Weights of a small GPT-style language model, trained from scratch on English Wikipedia: 12 layers.
MLP neurons of a small language model. Each row is named by its layer, matrix (up: input weights) and neuron, and shows model dimensions 80-175. Each number is 500 + 40 x the weight over its row's rms, rounded and kept within 0 to 999. Numbers have three digits each.
After each neuron's rows, "fires after" lists the tokens most often just before its 100 highest values on Wikipedia text that the model never trained on. A number after a token or word is its count.

L3.up850:561475530521497475503496519563525507551527515520503479503538570502546517497430481475545506537470577563499523525582486564501544499516468436528486501505429546399489556461495477472503493513537390475499551540511467434534527524495455440509434522450455533563501498540442525484468489476458495497
fires after: " se" 17, " S" 13, " f" 7, "att" 6, "ing" 5, "ask" 4

L2.up425:464472433502464526545523503463516530551508519517477509476564454585485548465500478443553579578511455453459445481495563518448541593488480507462513503511529493461539544497445488457522536510459543531474482525538506536572517580415479446566397469494427500436550501561530434360484561496429506516
fires after: " W" 15, " F" 14, "F" 6, "D" 6, " f" 5, "os" 5

L2.up387:502495447552486494484552542496401472519477492465600578552473552498524508497571498570481435485507477574601570480501471511493497456474447459430482446574435524473489442469554503472509516504480530597495542528491555496549438542462451589501590519527513505491462554473477494442521506507440481475
fires after: "h" 18, " Th" 9, " L" 8, " de" 6, " Del" 5, " W" 5

L3.up416:470511539483506470502517500555541519517559526578491498477493499463503558457437583499509543441580469495497530502522492506481469495496480562472553425523542557521455480422494446544537496487482495492397526495508476493484444592484424566552442532500524511485500499469417580493477505483448529482
fires after: " c" 20, " Ch" 10, " ch" 6, ")\n" 6, "c" 5, " s" 5

L3.up520:519502533491498507490506498477497519525527480535544488491465570483501503488526570505552445495484449523567501498445451520497461442482512527517516562467468485503496506538511512528609482571527481526528474458536492573466595524463483466434564511562516500515501499549529477472562516503495602511
fires after: "." 39, "e" 6, "B" 5, "he" 4

L3.up1185:533519496476507485438486493529567539548530496522615499475542497484464469556590534547462502471567515511488491536438489470455430513551464446529486542456471523473461517430457481518497501512509465528477474499547442464555541494556526506534526476518440460444565430491445599516508453498541470495
fires after: " F" 18, "-" 11, " G" 9, " ab" 8, " f" 8, "ab" 5

L6.up515:491477475456454505492511545540482468479490450537468480466488525462566507506473489495472532478543409468458494462487503503520530475587580534479489409468465497449508466502481532450570530487423484509515602579574479604437464518497444488492556547435451511482512519502461529535443492462493491539
fires after: " D" 22, " V" 15, " d" 6, " S" 5, " F" 4, " L" 4

L2.up219:548528483574483550505468499488515399405555532534591544473435502600502489486419489488514483469549615501436477521413505452448560458451534580558501436505507460474546504424546478584500444519496497499507524409467495486502441477508547460495483554535490587502533524550492452482483470465606483456
fires after: " T" 13, " n" 11, " d" 10, " t" 6, " fl" 6, "id" 5

L2.up1521:518489476404499512524512485458509438563491471535500449509504443508506488520446540567521439466584513462518525433535437479479521527398496465482537520454468498498469520521503483454465498417505578470526447499487568480429490518468503521434483481501478499515470468526528526521522441529538475546
fires after: " " 25, " be" 10, "h" 10, " has" 7, " had" 5, " were" 4

L7.up947:520486504525498570505497488483556479468459532531488525501544411494442473526480523465510502438509476518489562542567454479549557564446537529530483453524541530593511555505458510493466463534555524565503459554548472525434546535533495528479523507529436580570530528507560501483528532448473495448
fires after: " " 56, " (" 16, "–" 5

L2.up228:463476441510644512486478559408433508527486550452507427500548472463525494504515598499573491489454533508567475483508511534546523523508512449479520464526494500439554467501490470467553531551503543500444565580481451479444553476556475545514457517487508474446470441488524481513453484433485473419
fires after: "\n" 47, ")\n" 14, "-" 7

L2.up889:562529570547507410412456504488562511527514508479497517500496547585445475499515481448468491539603569481456534521471479459514517516441519484467484492468430556484588498533520586458506506560486601449506442471472432450488557505575492427509565436517440538452516505495491478514513495489524483498
fires after: "." 30, "-" 13, "H" 6, "a" 4, " H" 4

L6.up481:494519518519532537521553485514547506451483529479493524480478499525561539488478427480414510558502508539526566520504428496533490524499509568478492515429511456451410485488524497435462524475525511514501516528471515502485446505565436567493419442426513537519511526500513496488474506436506492535
fires after: " " 25, " |" 13, " (" 12, " K" 8, ":" 5

L3.up898:426495436475463527475497485520495447491499460483526535497520417507560493465533534496541474540432521531479521473448432445574486551477510521540445476567487500552552507512471510449512530461511524479534419454474510556458536472494558482481575494546410492528485464521441505474472519554507490583
fires after: " the" 76, " in" 6, " to" 4

L6.up495:470563471517433485501485445508506434514517517571493515542521550508576486532504394535526436499468521511503481452426505504473489472492492540526445471515486543453512489555524543401579529526519542511465558522511551516512492515442564520494491422519539458499529575540589499435478488462484528510
fires after: " D" 31, " T" 8, "D" 5, " d" 4, " v" 4

L2.up805:472456478485532512496510501471497521524487569433469460461536463460512450527532421461470417470502477586424508496550525491527433491549478442509485514477560589501492559468490454455427446502481508491502521494454510551561515517568470528515557509586457518405579519527477551538500438481433534463
fires after: " " 29, " Comm" 7, "j" 5, "g" 5, "u" 4, "as" 4

L6.up106:538538504439474519473482512529480473436506518459501457492443452469516477524468520527446493570510503545535568531514486542515576525492471567543504526558496514522551414598449504472399477455488516507501530472510517441548527410527515509544509479445527474483530481505565540474494557493508508459
fires after: " |" 22, " " 22, " J" 7, " W" 6, " Ch" 5

L7.up1283:546493505562525481455450528491503541500520489552531451567489479411575458496511559477507577435522496552451530540483486502502528528525477498586567502557511480572464520525408402543473589494502555493483527448529492500504538392501496445517445505576518583548560430472547474434535493549569522502
fires after: "20" 35, "19" 33, "18" 7

L3.up388:468518437476462543434522517516495499584547498477592510547513499428491532485500525561455499567526531497508477585498484480525503523461504497524491476557429486487491514560485481511506561453511514652442495481518483481401502560443461477501405583435483534537532512455436486494443567539461472502
fires after: "0" 48, " S" 18, " s" 8, " Sl" 6, "S" 5

L3.up1030:507481481533511474496504487544438487538463523469516441520523493450588480464514410486490561441488471470491424483570530486511555489488477514493505421555457545558562497520454472517544570435480473411522511427516512511498610513518484539506470511576493512519436479547549455440508519445510463469
fires after: "," 30, "-" 10, " " 8, " •" 7, " both" 6, "|" 6

L2.up288:493497449517490512523447536519446525590468494469507551428470463465508498524543585553488562513522538544505540515500500559491532493470507451510399477425448525521472499524522441496521489535543548482484492500531516514430492542444507457448527490443513449468536485495521436484538530488527502536
fires after: " T" 24, " S" 17, " E" 8, " t" 7, "3" 6, "1" 6

L6.up1171:477508487515483452496503487510523495572462427478531515473450529546444519442496497535485479446545426506479486445521461455589568551531501469481516477501500478430564542540453440464540571479579461462471444567463493510545503463523432504469495527512489516495457517504582460511420518582439576534
fires after: " f" 37, " F" 12, " re" 9, " st" 4

L7.up1150:533395442486435507455449545571496496564513456504531524479536569450559526545477478505490475364419476513494481526488467500471510555533489535438469536444531551549454496467486529445572533494547437510469467510507557449599504496457459489542549498468465580426541452439437473537522537538489543496
fires after: " " 54, " (" 7, " |" 6

L6.up538:527467506570558449504532459469571487499483483551595488470615502460498531541508514440471524515484389467483472476510437462542546495457425551514464448563463508525523491495440480580550530549457519549505501559521519508438526466427503503507437413483502568524514495490488475516486471547450460487
fires after: " (" 43, " |" 10, "R" 4, "E" 4

L6.up399:501471522437436457485442401479429512506487485474495462452428506549490476549493474568529452548486489505505521572481506552563495511468492460515474477474421483479489585486477543548505479463587526479449510521489476462468552494495526548607558464435428497513461467510494451505506483442472512482
fires after: " A" 19, " a" 18, " An" 12, " P" 11, " an" 6

L2.up1091:536499543476472511472502504500487441524460540500576539462564485558421480457534485541455501450482500539465595402558427563502456476486482485520469481482528482439489460560500432508494447485584487494497496469431474512530430488493509519473497498541513530569507535536480451530497423493440468543
fires after: " f" 30, " F" 18, " MF" 5, " h" 5, " DF" 4

L2.up874:508478540490492622488468568483482487488440596452521486523484474481518515539469525522573531495520504583564460538502434480433468494461455476433526493496475526542560487549490484420522528420514539529496443492505444471501522491479528504482473542567573535504493508484459453547497496442431469487
fires after: "\n" 30, ")\n" 16, " Miss" 6, " mult" 6, " sp" 5

L2.up187:543522497488421560522474563447500466485450539529525574498526474505441477505487484498511550552505585532574527461543485524457448483500505553474534509490524604485578502505546517482449523470484521451474499534531568476479455534575516443563460555498443535476480540530509455528486445618455520475
fires after: "\n" 35, " |\n" 31, " " 7, "w" 6

L3.up1020:479509461493528487455472478490460508586468491412496433506469484506482493509518458494488518540516440477448462510514518508551541490498439515491465425534531495491452447471462596441519521464503490419528550518461581503472519432492429488490464539471507496515462499565471524514486489463481564587
fires after: " R" 15, " pl" 11, " r" 10, " G" 9, "ro" 8, " F" 6

L3.up561:434504479550502441523520506476411487547482533437547546441527478477460462464509451502557481493439435461492582543520445424484475500512536410461392551536503480511504441432477531444526525562483580510479498510489481514503502532473512587487496449400471501509506492412481516503487539519483455504
fires after: "\n" 13, "-" 12, ")\n" 11, "6" 10, " an" 7, " " 5

L2.up262:576523452548474536540477593436469500490449525552498473488518464551523542545557540514475517497468471453522557538466527585523519459572493540507501471570468465542421466550430483455554421507531579528478517530465483449559486458485465494497459541525528489513603491505527530547443531519530494445
fires after: " " 74, "," 9, "00" 4

L6.up976:532555584514531602468471505446581526549484425546570551532454465401494478502566459443429518527495499532438518547497401442499480522433519523447520439518492484526505513548497482495444483507536508520490500489495589575493489451508480493501461537547458506552476512509445503501451543489597506482
fires after: "19" 15, "\n" 14, "-" 9, ")\n" 7, "20" 7

L7.up456:468562472569522458472510453504504437425502509548450520513476573555516546566530578457576492493470473453466465545505479485504476473472467525428493498496512508505501551464488475485552537508491443455470524492413467485510424449419572505502517462522527514489499436513542552544520521574519436518
fires after: " " 64, "." 23

L3.up429:423445544486473450427460493506560482529519470444494480484460473463509477527530534407491542462509545440472510507454490561489458509507497431461456530572459534546517458616459581601530464504446519516409573466542497493466473548489508435430544513491496487440512498567500483512545506518460471548
fires after: " |" 23, " the" 16, " " 10, " The" 6, " V" 5, " P" 5

L7.up119:514479557475510455470555484478547519500397446547479475485490508488520517516518522430523554466483455528491516568560501460463564507457534532520514464559486524530495501516414560461467563563475506470434532472528570483504496491540485492553500499480559419541499475496516538466577571478536469488
fires after: "20" 24, "19" 15, "M" 6, "art" 4, "eb" 4

L2.up1176:497502425462519563486483512458509524466445431465497516497528560554491508432488491572548466480467500501584511469495470467469515456478519530586547485488503420528446498532536425463490492492403447530508521522514472540512508620468475525468568489509516463462487513463531497419457513459523546486
fires after: "o" 16, " Y" 10, " District" 9, " +" 7, " No" 6, " R" 5

L7.up944:494501481576496524555487483497467592567514544495547549485451567495572461503455479499522420431562522547471506533473454508499582471495576562527511435528497515456495474554549457497477443538517512519569472417491521488504441546509608463454597464497525486444510531482546474477429516556547526551
fires after: " t" 23, " fl" 7, "ot" 6, " T" 6, " tw" 5, " d" 5

L6.up1058:490515535540470462526471414471484473590460487502483516520439529493414462491460503475499445422490593580546537586547522445516585521552562470512544544552429513459500486535546550500541452540485509508456490446487428513456504587496572453543521531492534558483442489498473517545501543565499478493
fires after: " H" 17, ")," 10, " h" 10, "H" 8, " in" 5, " S" 4

L2.up1376:608454479492486525511471489460454524520502485576536438451474520534432452512463509458522508519443465470572495417509470551517495472497514494527546532443474506446413505544489450486482538462536481413513498480610503508552558460540567452381519548491493496439482518408550455454430492581507524512
fires after: " " 37, "\n" 12, "." 10, ")\n" 5, "0" 5

L3.up178:489483541526445518476473450497447459440489516454499488561479544467494525552504464507464510489521557637555542480417428525514525429500446476462520481549428514506598515544525520491453466523508445498505429456494535496534499498484473451572515504480516474496489521524413563466572498497480547455
fires after: " |" 50, "\n" 8, " " 7, "," 5

L6.up1250:500485550529525494497503489547527486548554473478497568555521468477514593498515486528442483548569484515511474511472434501490540537458405539506399477478546538475505545489461508453569523401461470568485478508580494536476490464516488529519432533450550556510519483487453507470520506438502544468
fires after: " S" 29, " s" 8, "S" 7, " Is" 5, " Ass" 4, " H" 4

L7.up474:537451521436436542491495456521512435486470397497518501511482470512582527450494547445463463533539499476483506532490531518452457524500493512514405521521472501535449512461575440437469482565474476440455414490494526532553552538513484471490542500470492540496582518536422533469520463463507522513
fires after: " an" 15, " the" 13, "\\" 12, " An" 5, "in" 5, " aut" 4

L3.up715:483535435470483471478447450562519539567506443512506556533488548446488488496490586486499500504482551433552557465432504513504509486497480504593489464557452506497458529454492550493536524528528483459436455513506509499480535543443516525574529544568505517446528498470446526514552452500579598498
fires after: " an" 27, " b" 12, " ar" 9, " a" 8, " An" 6, " met" 5

L7.up110:528552554500594437436473478481488514526497511505417507512518550503547530422505506479562573541519473571496453564529489556455424466554423529510573550479527474568540513486483465549530468579474595507459543566549498541520498462476452547527511464482492444590421463410544486483525519483447473532
fires after: "\n" 13, "20" 13, ")\n" 8, " M" 8, "19" 7, " |\n" 6

L2.up1231:535524512543532532487475483502540522482463479503524447510468446468485461555470507566446529489450470527529509516484527466564516508589498455453537542485571525562467513521478543512551438566513464518502455553475494522443528477522449554477458539468449530462547479515553518493443561450471504514
fires after: " " 40, " (" 10, " in" 4, "," 4, " l" 4

L7.up715:484507541459508513511568427533491456516502543493512496529519501532544553474535518488516544509460472457498466472489447524519407500537473469552437533504500451529448481517520497517521486497486544546494504520486451514484483454445486536560441554577440536486457484580438545408494566474513489506
fires after: " |" 34, ":" 21, "s" 6, "," 6, ";" 5

L3.up719:528570550531511452465477470491531459553540571471515519565515521509488443488464461459451493514589457450484507521515499525582497515539486434416439570469490521570427441551529517554558517479459454542475497523511506437519460498463543533570508503458483480479528553602495413448512538465575581459
fires after: " " 63, "_" 5, " inf" 4, " f" 4

L7.up1446:533421520522546456492455467409579532535497525500549441471513550453486433540383561576457423476494621483535473528402494537450488511533519592476500499433454533557529531507543556462473576502556505457461425511527476444516531554513544528523498441528535454506513473492427522507464427469469521494
fires after: "\n" 42, " |\n" 14, " " 11, "h" 7, "T" 6

L3.up440:519469496523469574454504472506542471459504489520523544457471507477465484511531541503444501475498578550549555462502438524461487509529499530558463498511486478558510466490558490480453518445482488507458444495495496453437501473460542554469448441470537520453514482486488544500444544452381519488
fires after: "|" 30, "\n" 25, " " 23, " |" 8

L7.up141:508509479494473532493527518487568490506497536522473567483517402462527571540411587457491557465512521457528482572611428435533504487490428530519507505545529378544444519521543511477499476448556448451498441503523453478477476495471475524422522424531517484481489422551563455499520510482476542536
fires after: " " 41, ":" 14, "us" 12, " −" 9, " |" 4, " +" 4

L3.up1008:459433506541477515492396506415499593498468564581495517526492447473591457526484472476467531474486470525494494558570429506554547457540541493555536567527514512434436478567527460472521587541520531543471536410442471511485482538549533571434491492484466559484492494548483501543597484488513577529
fires after: " " 30, "20" 17, "19" 14, " from" 8, "18" 4

L7.up366:568439445471455576509452548526553452547516485585546524484532465551469359520433504494468466483476535422483477482471435535481524495559507488492553451473463574515512525526495460519475527519469474560524487480559517469488498521579539532539509525487457554532487568521435497510487564447459496549
fires after: " (" 59, "C" 6, "A" 5

L2.up306:499546495455497456501513515444493536524485524508547451518517472528517486527415490568519495480512460600486493478449513496454483526518512512596511414523436498487510486531487503475457470525510547428469554498445509404548442472530531499454467465537523459435481425394515530546490461462515491512
fires after: " n" 28, "|" 7, "n" 6, "N" 5, "on" 4

L3.up1355:554507496494525562493515472542556497570439510548513470511516437508544411547459491559433501509506498487450467427581473509459528507472487502397568460471501533485512534456517451535501518555457518528517471448480465460445504559528493566480503549491558489466560496494483508511536506527504530509
fires after: "." 22, " \"" 11, " (" 11, ":\n" 7, "le" 5

L2.up407:463437431509604485456493557475552445493494505485527463516471436495509465460495541395495512479532605445557482438487495565448452503532528464564528567475485508489582501484484528498454490459524472534467527457493524462458474565527485488552416491525521534394496478551504476504471467492425478493
fires after: "\n" 38, "us" 4, "t" 4, "as" 4, "-" 4

L2.up461:517515501427491558498525493496423555431453511491519546518451479498488484479474486600455493475504443475437491574488469507566509512493518401473505546528459493493486465394545543470528451487518460548525494487542501564547484500485523460454476476480526467540471551426426540509457532467482486399
fires after: "\n" 28, ")\n" 14, "\"\n" 12, " " 11, ".\n" 10, " |\n" 6

L2.up177:525489504504474512467472451404476488500531556428513574480493446499495496502503512509545611514483554487435424511543483490545522424394521532443516515563547541535500498519503513537500497477554523511458537464452522547501473480521488517501514511438491458497450520509456419553518536535429600510
fires after: " Pr" 14, " pr" 14, " R" 13, " F" 10, "w" 6, " G" 6

L3.up619:474490538498504496468511442446473551464542535513495558491502483478533465472515521482540506475532532445473523506514533529457437529532465570472502524430459491579538492497526519505564476369426527583536423504528515519502491415453464557542538482479460481490484477484511520480542495403474460552
fires after: " and" 43, " well" 16, "," 12, ";" 4

L6.up1399:489513500498469500496475497543507503470474539488447492504474455509517486476524426553473428420536491440511453493537456500497512460459490579534552530513560426483459455496563427489576467591445512417484563569508447624486499493441552450511519448467521507491455537466464500481505551568455480549
fires after: " H" 11, " J" 11, " B" 10, " R" 8, " M" 7, " Y" 5

L2.up1355:499500511455501514441497538451496478533545510495455530481452487516516449462559440433495468422477547482538527535475525516479523547518497463457534448465409511487472550469547534431506551515536621546485437405475526536529523490475433460509479519529477523529531519478507535482510516576427464480
fires after: " |" 44, " " 9, " comple" 7, "20" 5

L7.up927:481489464496465611413448489449450439533475522466541497524525491498571531515455469494492529488502485528462426450486533541512506539521568522532501467498520534567498426533453522432475482550501470536480541460489543486570599551521552441504520506483434503533502507491581558458468497482572501498
fires after: " D" 23, " d" 17, " E" 6, "D" 5

L3.up817:450534483511444500448523515493513562464491475542461532531495545524527443453453491525500466406493521462512484526483472495505485475484513505489480507563526426434500480525435524506534489468521498503518485492459507505553523487463431512529537544577447461497539573412541456588526448493508460463
fires after: " " 36, "." 8, " No" 6, "ra" 4, "o" 4

L7.up805:543486498527524547497447511480528558560542514516468486500478435481527481477484494542435413498461454494517490514507566495489523511405510494497446494506449586503440511483511535490472477435492472445537461532525411503496502544578538502530422480527499530530497510476487483496507514573510514512
fires after: " " 42, " Med" 6, " (" 6

L7.up1213:541483502525477482447516513459409569517481478552480511564513469529499480543456535572513552508487466561498512470532512499586558416530544506488639569483532472536533457559534516518538514511506551420482480472491442469577494473495515470460508457523501566484463472494510495495523551457534460530
fires after: "20" 14, "19" 12, " for" 9, " of" 7, "18" 6, " May" 4

L6.up388:481441447474505421510453548587553509505492450491491520496435524452503578499418534527526531486543508562502420495489493496487530471503472527520505496438445532448463476468480503496570541451483544435470462512528472567513542514492453478467457432440484534506547535557446436425503446530517494463
fires after: " f" 40, " F" 13, " c" 5

L7.up965:483479526469492503531572523497536464516529446559526477503472499502542566568486537519481526487534528412454495525517418445503466499483551488455480434479485457498491501550531437627495486549479411489490447538406502495463533497475474457557443488542467488552505533506508510493386484570507489589
fires after: " |" 39, " (" 19, "," 13

L3.up1524:514529437519489506421510389505522562536482485527463412512494486504515437496490487478491475484563578511500499509504483515514481512485547529469501487438522448449547521467465506586497520532553479569479493519492435460488455576509508565550499537435484514465452519472431492456410554473509447491
fires after: " S" 24, " s" 12, " to" 12, " a" 6, " for" 5, "os" 4

L3.up1485:557513521534563542545534496478490455472546472574512486448511488537498402433469475480494566481463531474503479487494455448522570583450412528513503500520384480501522422542556498488481504482422542494481433487515518473515521488445484492518529447549447456506555486509533430475473584479501543609
fires after: "–" 39, " " 12, "-" 12, " (" 5, " non" 4

L2.up366:516523496530500461483502516500492460515520475553505474542477489512496475478541496550494499470504566536441377494567487446508510584427468580454510529583508492508524441567531537473450503427489461546473481516506487503526467495581445484529448474473500538439452465384494516443488506460465461473
fires after: " |" 22, " " 15, " %" 11, " n" 11, " Votes" 11, " N" 4

L2.up619:469534554444490537427494419498528510507426508501511555545488494478493417440512524497466474600495635535475495486477438520477587521562417527457501562467491522545481489497521466499465439437498488528465456491511591392503471547494452492559518535509469499483479509517479465454501583494447512481
fires after: " " 40, "On" 10, " on" 9, " =\n\n" 8

L7.up1111:534560513504554472512450552442503526470503444562524482531405465530568463506464507528467515465530468507505457496541528503427444489515503518425495454477464493551517491507504462473419400536550497552473493454507489518552467485487431501562508488521539540548476475484477511470538500510432480515
fires after: " " 41, "19" 11, "–" 7

L2.up993:506503474408505484525527481496494504484514555542514555538498576546445488566564459481474460520573452438507514415451482484423502552494489443522560492423474513525465542500521482487511548511585555568539528453591548499493575528490533487520506452541572476473512480541468591502540520365404543466
fires after: "." 36, ")" 12, " ab" 10, " |" 7, " hold" 6, " dis" 4

L3.up321:531578474501511439529414530485439515585586508537490475510504557473477520488488495434586489533441528494544455499561516533510487430489516496542542528516434513485564494485519428542557588464502446505487455576502542510495536495452528507489441525497507563452442490559535490472485576498484449399
fires after: "." 24, "-" 15, " " 13, " ft" 7, " m" 4

L3.up226:519486497485581464421485524488477532488479536561510480557524579538484534418559505517472461529586494510522495533464504536503498457435496504502487487546449584469478531466477417578501508477506494523515512541508445522495487449531558555553509464553511471558546393503494512483482499591456534471
fires after: " f" 19, " Air" 12, "ail" 11, " F" 8, "F" 5

L7.up278:520462546433518506422482531424501555522567517524548537492534498490484506530466608572459505550462490493547498467389497486553400487518496541504519510515466484516515468595449535505477530448456487475481503509477466487494566500512502392459507511466485476532483534512501488504437538521463483451
fires after: "\n" 18, " |\n" 16, " V" 8, " m" 8, "h" 7, " " 7

L3.up260:499484508463500560468571556487537379452449569490459488446500536513493518445533487476440511559543621581476545490483433507551542447522554559484514529540506535565560495480441461545478528488546577467492532444525536527454499566482509436529467534466475511448481452502524508473462527512496496474
fires after: " |" 55, " " 33, "0" 4

L3.up1011:495472541466483592481515544481491518510476532415502443513504490512482455527493479539465514503542488476512522566473470518472539495472513506529606476508499542489509415495500445417498494480469449524485585524571461513585609517501513476533473538520430514488441511480503494484482458535528557511
fires after: "\n" 43, ")\n" 11, "n" 5, "==\n" 5, " N" 5

L3.up1107:507519487443442442492451441505506439479512528540450449550524503484544529552515502507473493466452503530504549525467403460513502477561510478496545541429468503491407485487564545486537460401548534505417429456481505458517455522464517533615408497465523437540517474526458527582516513547556516422
fires after: " " 25, " a" 23, " |" 12, ";" 6, "," 4

L2.up795:521521495532542526441512480410480488516488530557568578451494469459520462531400564466597498476437510528470554494470461512502502546504486427571531421520504551531490427507547429503560620512486574562482520519466500503418490524478473534525488499513464482552511501553476498490588501468480440498
fires after: " " 38, "20" 13, " non" 6, " Off" 6, " All" 5

L3.up767:519451503489536558498532455483547502598444503497482470481511476418507489485455533455575459493530549554509518475451496475537511594508549525511509520491458497588520480585475485475516516495480544474545457480458469443536528557416500496500469419473557498503513463536536472471488562555551481441
fires after: " " 55, " |" 13, " were" 5, "," 4, " was" 4

L7.up210:528459515502450514440522488548470481522541468544486456473536560456546490537493448538473480464467459566458508487475493558499487540477502473499508517583435531491487487518530510524446529436516480481469508557501524529449523576554487413443509488461477548348485551489429482520459491512502440526
fires after: " " 38, " for" 7, " (" 7, "." 4

L6.up396:524597458537552439530446480489507506581486567453529530469560500495475523567516471560437519580503468447503458536526568573478459551519543459465497519473545528508479432508459453469465547488534493521492518525491452432481461530482512437495448484483529473539480477520483517437479536512443495475
fires after: " F" 17, " f" 17, " per" 6, " inf" 5, " pro" 4, " Sup" 4

L3.up1452:453507508507499475528448558501483502515504504534426485462450532504548559448558531533503491440582515500546538569444522486537602490491463533460512484458453462485479579482449489440495526510534537532558554468467596521545518502468473554468500460439475489532536505548515496556477450495481526544
fires after: " " 43, " d" 12

L2.up641:497552538512546557464514574505496450546545500526507518478562472499495427479498491532451471560521542509452488606476476499486524496485428498423444491538480458535479487484549481441431543467532534545480452531490475496534536540466504463501513537510419508534510491537463527547499486519468484464
fires after: "-" 30, "\n" 13, ")\n" 7, "–" 4

L2.up26:550479479509562470507527493502564436542464505479573465486472515493558415446508500548436406529537470542479493516432472549560550467520483511527459486447479524481455477534548510435498472475510498496497533497601442531477514516511456555449428565466523454537508504490546457555509510526497478508
fires after: " " 32, "-" 15, " (" 12, " —;" 4

L3.up1296:515565587442503495529462627396484505456493526598499470558625495516506503460453528530443467459529485494469471539544523484554558433473456569508485462572454477500478516465463460513398448441505505551439492553462522484529515500483560441513451514551551554460556418495491441510485520480515518533
fires after: "," 33, "." 24

L3.up673:488576470400496524545477487476545453490516498570529528507480479492528496485506529421483477542522501532502467507480507503589508521520442515449525458528498495488547527466556466481495455511486494515474474482485485511469543518583437493546508428505481541579565535486509479527523493538487495543
fires after: " " 40, " B" 9, "ointed" 5, " born" 5, " released" 4

L3.up788:498514547441472552563512509432456526475438578465485419442506541446562419430490576482520463497528491505459404537493492523452545480534494480544487456533475525556485587535535465480510523432465558487490423447429567461517531520496513524586500515472441513479467482476490556502508555498497516414
fires after: " on" 27, " " 25, " On" 10, "ft" 7, " –" 6

L6.up939:521524497497547543518474531538554514460475487502471461538507431538536524518490461542429551562574487480415446466506465490622519522553447467519461526528505519561505459548553493580489524478439495503466527477508471508489575495535518493458570515509507469455557499517529504482469530488404475543
fires after: "." 32, ".\n\n" 7, " (" 6, ")." 5, " more" 4

L2.up352:453508486390496547469483478529497568553480493446505499485460502486510402457514492511548494448482491518528425512433562522509395477479498464546498545536472502498551560496484501495567468496510509500461453569524457494522549499421487513548514468489547453563546525444512493517484523543482469541
fires after: " a" 24, " A" 15, "a" 10, "e" 9, "le" 6, " Be" 5

L3.up746:463542545510518500426439517451500532459511482461487443473503420517543552569434532497511479532535521482615540506542506513540513494462462506544564485523503418492497420540517521549529525463478542523531489541492468505519521474509495431422576496508481530510499555517515485513468471535453508475
fires after: " " 23, "ad" 8, " J" 8, " born" 6, "r" 5, "at" 4

L7.up1237:542453410521499411526522461424522504485436410506478463501491578520518489537498499454445519569503464508525489476491453513501438485464465501523510446483485420518486584539471461540486398518457476525469438527494499459509473476438514476571473558493493496559439502484537515438483436502517479499
fires after: " |" 52, "|" 12, " S" 5, " P" 4, " (" 4

L2.up1284:536514505501402469566547466528458527482496536459559481417561539508518492501459475550454498509464488532464458541543505553467537564547547548525512562546516541552544506558478478463474565412484484538513481491553540513535493463455484518463430543492513501486530551499522472527528521456570486480
fires after: "," 69, " " 6

L2.up266:442553476473506520530523461405490519475470474451551498637440563538515498526434453573485441490503526490492529495512522518423523500428524511614497396511459514586523483519563473517503478552483543523522519486507508565572492536415518506500524512471469545437544490511572494524542495436444467473
fires after: " L" 31, " Del" 13, " D" 9, " Cal" 7, " d" 5

L2.up1246:509548506526455510505538509466556479514454489461498491470444567485554500520481501527479527520526557526525538540582402563501465470529488581520477516476477553495515514548508476562543467437577581484486547540507502460493435492501494542560508488496507521564487562535517451468476461476482460454
fires after: " " 46, " F" 6, " Port" 5

L2.up838:515452528501458503526457470485477419525523511516462526466543541477482450564534529513488466466553504538506467530462503464437502473504573422512510426553497539539510530519518476526521416490490498461500453432510513496494508516453498487506549558531488497491459456449581440476560495433529494534
fires after: "4" 17, " T" 14, " t" 14, "3" 13, "T" 6, " l" 6

L3.up564:522566498541533478467554528499529552519528498531537537533452611490549511550502481490502406510530474537503505469508449473480498519477507525511473489519450535490471493458515411504513497491506466577478586498493434531508437482440545437400483518513542495541481446568449535484549489463443501492
fires after: "." 57, "her" 9